{
  "n_layer": 15,
  "d_model": 192,
  "n_head": 6,
  "n_kv_head": 6,
  "head_dim": 32,
  "d_mlp": 768,
  "vocab_size": 8192,
  "activation": "tanh_gelu",
  "norm": "layernorm",
  "norm_place": "pre",
  "norm_eps": 1e-05,
  "positions": "learned",
  "qk_norm": false,
  "attn_scale": 0.177,
  "bias": "all",
  "tie_embeddings": true,
  "parallel_block": false,
  "init": "normal",
  "init_std_qkv": 0.0259,
  "init_std_o": 0.00473,
  "init_std_up": 0.0259,
  "init_std_down": 0.00473,
  "init_out_by_depth": true,
  "optimizer": "muon_variant",
  "lr": 0.00299,
  "beta1": 0.9,
  "weight_decay": 0.12,
  "lr_head": 0.00747,
  "warmup_steps": 200,
  "schedule": "wsd",
  "decay_fraction": 0.276,
  "decay_shape": "pow",
  "final_lr_fraction": 0.0,
  "batch_tokens": 32768,
  "seq_len": 256,
  "doc_mask": false,
  "train_tokens": 144800000,
  "steps": 4419,
  "dataset": "wikipedia_en"
}
MLP neurons of a small language model. Each row is named by its layer, matrix (up: input weights; down: output weights) and neuron, and shows model dimensions 48-111. Each number is 128 + 24 x the weight over its row's rms, rounded and kept within 0 to 255.
After each neuron's rows, "fires before" lists the tokens most often just after its 100 highest values on Wikipedia text that the model never trained on.

L11.up457 [118 120 164 133 122 117 148 113 110 123 136 146 111 138 126 133 121 177  77 186 117 116 160 137 116 173 115 101  96 129 110 148 134 132  93 111 102 164  85 118 135 103 103 100 107  99 101 113 106 131  86 152  88 139 124 125  90 122 131 171 147 125  86 159]
L11.down457 [ 84 167 104 133 117 140 125  80 124 124 123 166 113 132 158 145 162  95 121 144 118 163 127 106 118 161 133 115  84 149 109 112 113  98 136  78  97 119  95 121 102 129 133 126 107 113 160  86 129 151 138 147 126 115 141 151  98 146 160 147 164 106  84 156]
fires before: "3", "2", "1", "0", "4", "5"

L11.up488 [121 149 123 113 145 133 111 107 114 127  93 130  75 122 112 144 109 129 157 130 107 163 106 101 145 164 119 128 128 123 147 120 154 129  79  82 144  93 107 157 106 159 136 124 133 160  80 118 126 113 120 116 121 117  95 118 115 113 117 123  78 152 151 152]
L11.down488 [ 87 149  88 123 119 140 137  77 122 141 143 118 114 118 127  95 187 100 155 126 130 134 140 112 191 162 131 107 134  98 146 173 138 148 138  69 142 161 143 179 141 147 161 139 122 138 115 160 135 138 137 100 113 124  75 100 136 138 122 106 149  89 107  87]
fires before: "7", "8", "6", "9", " a", "\n"

L10.up324 [143 135 163 125 172 102 145 144 154 147 115 147 143 121 141 110 136 108 162  73 124 188 190 133 118 163 118 183 102 146 114 152 138 120  94 175 130 170 143  92 112 158 106 123 125 123 103 139 113 102  99 104 125 185 144 113 135 111 138 132 137 161 127  85]
L10.down324 [106 124 120 119  81 115 136 113 109 135 138 116 109 139  99 102 123 135  74 142 116 133 128 137 198 142 110 138  78 105 116 107 143  86 152 125 101 143 127  88 131 159 121 157 102 116 131 116 130  71 135  93 143 104 113 148 124 125 109 132 121 135 116 139]
fires before: " to", " in", " as", "ly", " ", " at"

L2.up563 [130  92  98 132 134 112 121 143 117 155 128 150 122 139 115 150 155 114 142 144 137 121 130 133 126 148  84 140 101 121 155 142 179 178 128  99 147 134  83 128 117 119  76 140 127 112 118 106 116 138 131 137 107 104  94  92 198 100  93 164 164 149 119 133]
L2.down563 [116 118 125 131 113 121 152 135 122 131 109 119 104  94 105 137 118 119  97 124 119 107 111 183 151 125 156 156 125 165 163 144 137  99 132 157 168 101 132 180 118  94 157 125 138  94 109 143 155 177 125 109 111 112 120 120 154 104 111 181 138 179  83 111]
fires before: "s"

L7.up677 [148 116  91 105 130 170 138 126 141 112 126  86 167 106 165 110 100 115 131 143  75 140 161 164  97 122  85 108 137 154 142 163 154 136 136 129 150 130 155 103 176 154 139 124 129 143 106 152  77 130 148 119 150 104 106 109 148 138  92 181 135 125 138 139]
L7.down677 [ 76 156 136 132 117 113  98 123 195 134 129 123 113 118  87 175 142 175 127 129 139 149 180 130 137 155 123 122 140 123 153 122  98 115 109 152 158  69 121 184 177 131 103 116 149 129 144  79  99  96 148 126 144 151 145 122 154 111 111 106 123 161 117 150]
fires before: "3", "0", "5", "2", "8"

L11.up717 [108 109 134  84 152 107 119 167 108 122 114 104 130 177 144 133  98 141 152 144 103  76 118 112 119  82 103 121 146  91 170 158 133 158 121 136 140 101 126 118 117 132 128  88 170 131 104 125 175 164 147 107  93 133 161 127 116 147 133 126 154 113 123 172]
L11.down717 [132 119 130 141  94 105 123 137 157 133 118 165 128 101  58 169 119 161 153  96 127 106 128 135 149 142 115 147 122 142 178 136 151 135 168 164 159 149 123 119 166 120 121  82 145 117 136 114 132  96  96 110 157 124 105  83 115 133 144 126 124 122 132 156]
fires before: "1", "4", "3", "2", "8"

L8.up237 [ 99 117 121 156 178 115 179 113 130  82 109 168  76 138 168 130 101 148 144 101 108 124 140 106 119 118 130 160 152 129 153 161 124 132 148 122 133 133 156 186  69  71  93 184 130 143 106 162 158 138 126 126 123 118 116 140 116 152  93  99 164 163 114 133]
L8.down237 [ 93  98 130 124 174 135 155 108 138 142 160  89 112 181 148 147 127 105 141 132 154 140 150 126 146 134 138 183 135 138 107 162 148 113 128 126 122 120 116 170 146 104 134 102 108 119 137 181  97 132 137 114 137 164 157 140 160 117 139 149 132 129  83 119]
fires before: "s"

L11.up158 [127 154 104 120 112 134 123 101 151 139 104 100  82 105 192 144 135 145 126 123 141 164 102 153 135  90  99 155 141 152 164  79 126 145 145 149 148 105 191 127  79 143 111 120 146 161 142 105 130 133 126 133 121 122 158 149 140 134 135 114 117 137 117 132]
L11.down158 [100 155 120 123 115 101 140 151 115 146 151 139 180 130  98 141 110  92 154 149 112 102 114  89 177 140 131 101 107 122  90 104 107 100 129 173 139 143 109 200  85 107 120 116  93 188  87 174  82 129 123 111 131  95 140 106 130 150  83 101 120 126 136 136]
fires before: "7", "8", "6", "9", "1"

L8.up296 [ 78 129 142 135 146 151 112 158 163 108  90 140 120 117 133 149 111 110 154 114 131 139 158 121 133 161 128 145 140 123 109 165 123 166 127 155 124 138 126  86 101 120 158 165 138 134  72 146 104 145  99 124 148 126 158 118 113 120 124 133 130 129 175 107]
L8.down296 [142 131 156 173 101 162 127 122 104 106 135 148 105 121 128 110 141  96 153  77 115  88 154 148 165 119 133  96 111 133 128 110  94  66 120 144 162  72 136 109 117  99 106 111 127 118 140 113 170 116 116 151 141 124 170 145  83 122 139 127 150 116  87 119]
fires before: " as", " to", " in", "):"

L5.up153 [166  93 106 135 104 113 123 107 156 104 156 125 155 122 115 130 128 130 145 140 138 143 165 100 114 115 108 124 138 110 138 181 179 120 125 113 114 168  91 166  86  84 103 118 107  91 119 165 159 122 100 132 101 110 119 139 120 123  77 125 149 123 153 123]
L5.down153 [122 128 207 157 119  75 135  70 123 157 107 169 111 146 151 116  97  82 124 136 109 147 105  99 102 112 132 150 101  96 120 138 151 139 127 159  98 110 113 177 140  97  88 162  65 146 118  77 138 117 107 121 155 125 140 154 115 101  69 163 135 148 105 125]
fires before: "s", "1"

L11.up209 [145 153 131 152 107 118 174 112 109 108 116 118 102 107  89  74 123 130  83 136 116 119 134 110  98 111 144 117  93 161  69 138 112 136 131 175 157 150  87 143 119 129 108 165 144 140  70 153 123 135 127 120  90 166 172  93 101 147 116 112 108 134 180 165]
L11.down209 [150 121 125 152 140  88 129 156 120 129 115 119  93 172  90 121 109 161 118 146 126 132 150 106 146 147 118 109 136 100 110 143 138 148 106 145 130 148 152 145  92 152 100 125 195 126 149 152 106  84 140 146 137 128 151 119 148 124 156 140 115  82 124  63]
fires before: "\n", " to", "en"

L5.up322 [140 138 109 141 102 129  84 141 106 126  87 155 131  94 100 130 119 132 121  93 105 126 161 115 128  80 111 119 177 151 111  93 137 123 131 140 170 162 139 159 116 107 134 148 143 135  98 129 112 151 150 146 139 158 113 126 108 153 129 106 127 139 133 131]
L5.down322 [113 136 151 129 122 169 150  83 128 163 110 114 123  92 111 186  66 113 180 138 156 173 111 133  70 149  85 182 134 107 142 105 117 132 147 140  94 126 127 101 140 155  95 142 128 107 128 110 127 112 120 133 171 119 122 119 133 130  91 149 115 156 107 122]
fires before: "1", "2", ",", "7", "9", "8"

L7.up168 [126 140 139 120 156 133 130 143 108 161 146 159 139 146 124 134 114 154  89 176 147 162 115 127 134 149 114 132 186 141  84 141 117 152 143 149 163 129 185 126 111 182 153 104 178  78 120 116 144 118 132 122 102 154 173 148  83 110 148  81 100 115  75 129]
L7.down168 [148 116 113 109 134  94 117 114  99 127  82 113 120 116 151 159 119 108 136 181 139 104 108 141 139 157 162 113 147 102 124  94  95 164 138  89 160 143 157 156 131 126 126 118  96  58 146 130 136 110 128 147 166 113 139 117  93  90 133 106 139 133 140 108]
fires before: "0", "1", " |", "2", " ", "3"

L8.up110 [101 144 127 144 114  67 158 122 140 117 141 176 163 134 128 137 142 129 116 128 148 158 143 122 122  84 141 153 110 108 121 142 105 143 169 104 117  79 138 166 101 100 135 149  98  91 113  87 106 126  94 103 119 119  91 165 129 151  80 113  91 115 139 128]
L8.down110 [143 155 159 106 137 141 119 126 120 177 146  94  83 113 151  78 148 123 139 163 123 136 132 132 144 160 151 107 133 156 123 112 138 131 138 131 145 163 122 132 143 111 126  99 157 174 137 171 112 149 167 163 123 157 138 132 108 134 153 135 129 125 125 131]
fires before: "s", ":", " |", " ", "DST"

L10.up760 [132 117 123 152 136 114 132 120 129 161 144 124 153 104  99 125 149  93 119 103 125 165 126 129  96 110 149 121 137 126 110 115 133 148 123 111 121 108 130 140 133 146 117 161  99 157  70  96  98 134  81 180 134  86 144 146 110 132 164 136 151 110 119 128]
L10.down760 [118 122 124 135 125 108 126 121 129 156 140  91 101 162 136 108 107 105 105 165  90 129 157 172 104 126  94 106 129 139 119 146 163 145 115 115 144 171 118 109 104  81 148  84 148 149  95 160 152 163 185 145 128  80 157 138  81 141 129 124 123 141 103 103]
fires before: "\n"

L8.up302 [ 85 158 151 160 119 120 102 132 128  98 151 116 142 122 113 130  73  86 140 118  90 160 157 124 112  76 122 149 126 125 158 118 148  91 153 104 108 143 115 127 135 178 138 125 135 154 125 125 145 131 141  94 106 102 142  73 118  91 135 126 149  91 139 176]
L8.down302 [170 122 133 119 148 111 169 139 114 128 129 139 144 160 120 176 133 110 130 117 131 101 150 134 111 155  99 110 122 113 122 129 105 130 115 125 161 137 167 117 125 148 154  87 102 125  94 100 175 149 133  66 111  71 196 154  66 117 156 139 118 148  82  90]
fires before: "-", "\n", "|", ")"

L10.up549 [137 130 119 134 134  83 164 114 132 101 100 140 185 148 135 105  94 124 147 132 114 101  80 131 130 128 106 143 168 172 139 130 144 165 134 141 144 116 168 155 115 111 130 136 134 127 110 112 122 120 128 113 101 123 116 138 141  94 130  99 137 122 104 142]
L10.down549 [141 140 134 129 135 141 104 133 125 153  97 133 103 100 100 108 124 109  88  92 151 100 141 188 106 111  99 129 121 140 126 146 132  92 151 162 110 146 154  90 123 144 149 125 146 131 127 111 170 153 133 153 162 129 133 122 123 112 139 163 146 119 125 159]
fires before: "\n", " ", "---|---|---|---|"

L2.up393 [140 112 107 131 121 158  87 133 108 138 160 167 147 116 148 136 131 114 151 110 139  65 147 151 132  94 147 126 186 108 155 136 133 142 172 133 118 154 130 116 135 167 174 147  98 112 133 107 168  92 148 114 126 106 123 126 103 159 152 132 121  78 140 105]
L2.down393 [150  79 127 120 163 128 113 158  92 130 118 109 128 137 161 168 159 138 154 149  97  93 120 151 110  91 148 124 167 153 108 136 115 132 123 148 110 142 127  95 131 157 167  93 131 121 140 132 141  89  90 123 115 171 135 132  81 145  74  89 169 144 104 157]
fires before: " |", " ", "ed", ";", ":", "s"

L4.up98 [115 106 150 124 136  88 109 119  93 148 140 114 145 170 108 118 125 126 153  95  83 150 152 120  88 124 152 119 135  90 181  80 113 188 172 120 110 162 137  91 115  92 114 138 126 135 134 125 133 122 151 124  79 141 139 117 139 147 163 145 139 121 147 137]
L4.down98 [131 164 138 122 106 108 157 105 117 154 145 132 124 150 141  82 181 136 153 163 173 160  97 103 107  92 161 153 150 138 128 130 107 178  63 122 124 120 144  98  86  95 102 144 115 126  84 144 119 114  61 111 109 111 152 116 111 160 128 136 113 115 149 148]
fires before: ":", " the", "s"

L11.up386 [121 108  99  80 154 120 137 118 144 121 143 123 137  93  84 127 101  94 119 129 134 148 138 130 151  68  85  95 146 133 122 105 138 133 149 106 134 117 171 145  90 141 154 133 152 158  80 175  99 144 118 168 133  88 152 103 142 139 113 133 106 146 127 131]
L11.down386 [138 164 149 132  84 132 122 165 111 153  88 150 153 130 138 119 160 127 179 135 143 157 154  98 133 125 102 181 115  98  99 130 128 145 158 128 107 149 113 117 112 149 147 126 150 113 107 101 133 107 118 107 107 134 142 128 102 129  92  99 121 133  95 133]
fires before: "9", "8", "1", "7", "0"

L11.up493 [ 88 132 134 115 120 101 156 105 116 109 108 127 138 132  97 128 115 132  94 145 125 137  90 103 115 107 122 104 140 144 104 164 135 161 157 142 120 144 109 139 122 127 157 128 118 124 131 127 121 134 143  82  96 101 160 140 143 101 116 122 109 120 161 164]
L11.down493 [125 156 193 140  88 133  90 110 127 170 147  85 120 104 107 111 120 109 114 157 159 100 153 137  93 126  68 113 154 128 149 167 136 126 128 145  97 171 125 160  81 133 130 138 166 173 158 143 116 125 112 125 111 135 134 135 137 109 138 146 165  96 121 150]
fires before: "\n", " "